Part of a small language model's weights: width 384, MLP 1536 squared ReLU.
MLP neurons of a small language model. Each row is named by its layer, matrix (up: input weights) and neuron, and shows model dimensions 64-191. Each number is 128 + 32 x the weight over its row's rms, rounded and kept within 0 to 255. Numbers have three digits each.
Before each neuron's rows, "fires in" lists the words (lower case) most often at its 100 highest values on Wikipedia text that the model never trained on.

fires in: "with", "of", "left", "in", "joined", "for"
L7.up992:108111077145085211107122143170133111115122147162168151190189144094153099147136136135154126174149110193142072081086110157076172134126135164203076126188116158124112126197161155116182135076194112103150084150094107105219115097184137146146108147169116111099101130101109154162155105110125156169103129100130133198135141082100058133103132156145160122123112176128125093115129070111126069108163

fires in: "the", "of", "top", "together"
L6.up858:121121155175144150157136122094093122086142112141170178148105157089110135101140113112156162156176157156153152170068102167149114194145174151136144126154128121084153132115042136086182097120132119080075086147079107122087191136137116117132106086083167122113085174143130128119064135110063186128120105100129136106086091140154137150137149129163059170147162144123089137131129125062186153132055

fires in: "by", "in", "north", "to", "been"
L7.up139:154133122161110165046150117155112097183151154114148195167154156140148079135054168142092116107112095101157120104138083115098145154143082179158116109141124189123082176133159102088158123138147141068145118078133135107113108115096116199141105104117135095088166126107100093142095117137147205092095135153115085135141082166139177127131081165176165114174131124196087102139112131116100141076125

fires in: "for", "of", "in", "on", "to"
L7.up1068:132125145153156135121163170145066138095109089115110112187179100130175092080113108101126144113114109102097137121142096113101097086138117131084096106171113164089127121163170170158135171076139027209129164136111058106181133115148133146196080120101129169159114116104150073128115098119103117120160148129115096146058100174086121114140104109113171088102119107174123132124097203149161143114136

fires in: "in", "at", "from", "to", "for", "of"
L7.up295:152121126106159156101068095134127152096091173090106099143151111137111119101132170133118123153163164133102101112094077139096157155145090174124108155079134083119107087201158117169145126095173142102125130078135141108161136090109131170109120133107061135124202131146152133163115184153141139139181116139119132072195148150156100122110127108180129103147139179175132166160124151157080135157111

fires in: "has", "have", "behind"
L2.up823:072115097146105114095215143116124049096164140104106106148100084079091065083148127129154125153130123161144125161147121132137103135148172173061150198152080151122138147133138148197108112172144072148120126174118109071131092172106134083097093182073140101101116146122078096136122094089184116112167141116119053057137097136090114107096155141110070138158064149170111135089160176084090116119097

fires in: "have", "takealot", "located", "ve", "location", "dave"
L2.up808:122143146190121134120173122162123144039090170115101124136100081072149039142126133203140075036113086127142031152095144161055105147108124161096132151161153128190154141125163132153133123056144143149130127159092114155140110096127178104135190120123083089130144189172086112142113130116138099111162188113115117108098050072089106055187077132115097152132064084172104157148134179139101062066142

fires in: "from", "by", "to"
L2.up247:081152139119073151139123085105149086111098114148137078121150100120107078161160132057176113173122122165142075084100154108101091131124137159134086143064146080076173123182132187090173144110093141104100135105145091143159129071141088137070144135118106073138102112133094188118092121100149083125159092127123142102142090151127116113097099087098104135183113172169189101084144140144065167073101

fires in: "to", "was", "is", "for", "of"
L6.up1003:106104126117099153159140103081154101081125198150135061217093117147119078137123184135090181150158103115099136112149084093091078112106163147126134113098071153138093155120186104121133139123079081155163089108108073081120166095077113160139129070076150134062103025157132080151098180111134089080169152205138112180160121212136122083112154167158059121149122093123154151174096154174107097132150

fires in: "of", "in", "azerbaijani", "azerbaijan", "months", "tomatoes"
L10.up838:121062136132115117109131148132177092109134102135065135111139202117146103131131095122114087164182142161116114112164143069123135105137117104057203160123117160036121126172130116088174106115092101154138134160056090163114208110105124156129084118146182114159106187133169135141131135157151134110141083171157135105134086086152125151112135096177147115144126050168150180101128143130145147196174

fires in: "of", "among", "voyagers", "target"
L2.up560:119141084127134157121084102093123135138145106112114141185090079194133105107171124062111105119116136090103201145124131107104087166188099079093089107135144152183065123110093072147171145121152076107093122108087141154120176102145149167104103103100160146110104122157129164146127099124145111107077080156108113080123131177148105102204128064146116166129121144185186081157070136105142101176124

fires in: "was", "is", "be", "being", "later", "are"
L7.up981:144144113102172117169155153161120179109150122074157127165108193047157157089167159076154156114151175125120150075124105137134097141116177086187108152106135146151099126135079103167095099160122121152105135139130094141140113124102080145092085128145112131070146074157106090150136113113123150034181120180118083189095148214089125095107106142191121192148143186090144131106123143179098121114123

fires in: "and", "to", "with", "on"
L7.up223:089144099186126124109147138088135099191130125154112174132111116075103081071103060094088145155103127089155113085181121111142111128148110121132204127166115138135172191123112128110154098124124122132143127168133082121143135156157120154090113102096173126176148120114107145101164143069093152102111134070184100142111085098138132140070140143063126144197120080144116081112099172175120132124129

fires in: "of", "to", "often"
L7.up154:103147122146103172156101143106112101108073117138118159073147112123140131149152116086117171161141114102156165088088101110114132128155187135103155102155121163115162186129053074076157136083142158099173101097098098117099173063151132128141070154124160141093165118047146139122078108065156111147162190116208159119121068114090157098130089105145161155186112092162111147135150132100149126195120

fires in: "its", "the", "s", "their", "total", "that"
L10.up844:135088127152133094110128147088133127119203105080103075098111127174125103163082210121100180122097146154102178136070132155132202165176113167136124077088148130136150159082174167093113069141140098136100164128158146134053125129124174103137125114074128163144078129166110084109160130152096177143117130164181112102105099144085115156101087112123126120182074067083105084109157132110153120095091

fires in: "the", "3", "13"
L7.up919:114137100138092107108150150146117136144200113106080054073094214124076082119138112091096051070091110145082128132079102074129137160114123107162109124133145055132155115159120117119084108164135151034100165116101170169133159139099158073071174148110127131110094146074032112133159117098145154134079150201144143082073160126133148127210168118100152129122113160171179104156138124127122160158145

fires in: "of", "old"
L7.up600:091104100156151120152093129120092146134107091152105100123106133103149138105132088117154148122080082135085129120091156172080120086038172132071078121107159176141126120170108162138139178015134161132176108164089097141171107108133152129155111164116129161158120108134123151136140116089131138130125142155125065151093154111127115170144170172127113171155052128114136132153147161114150148114099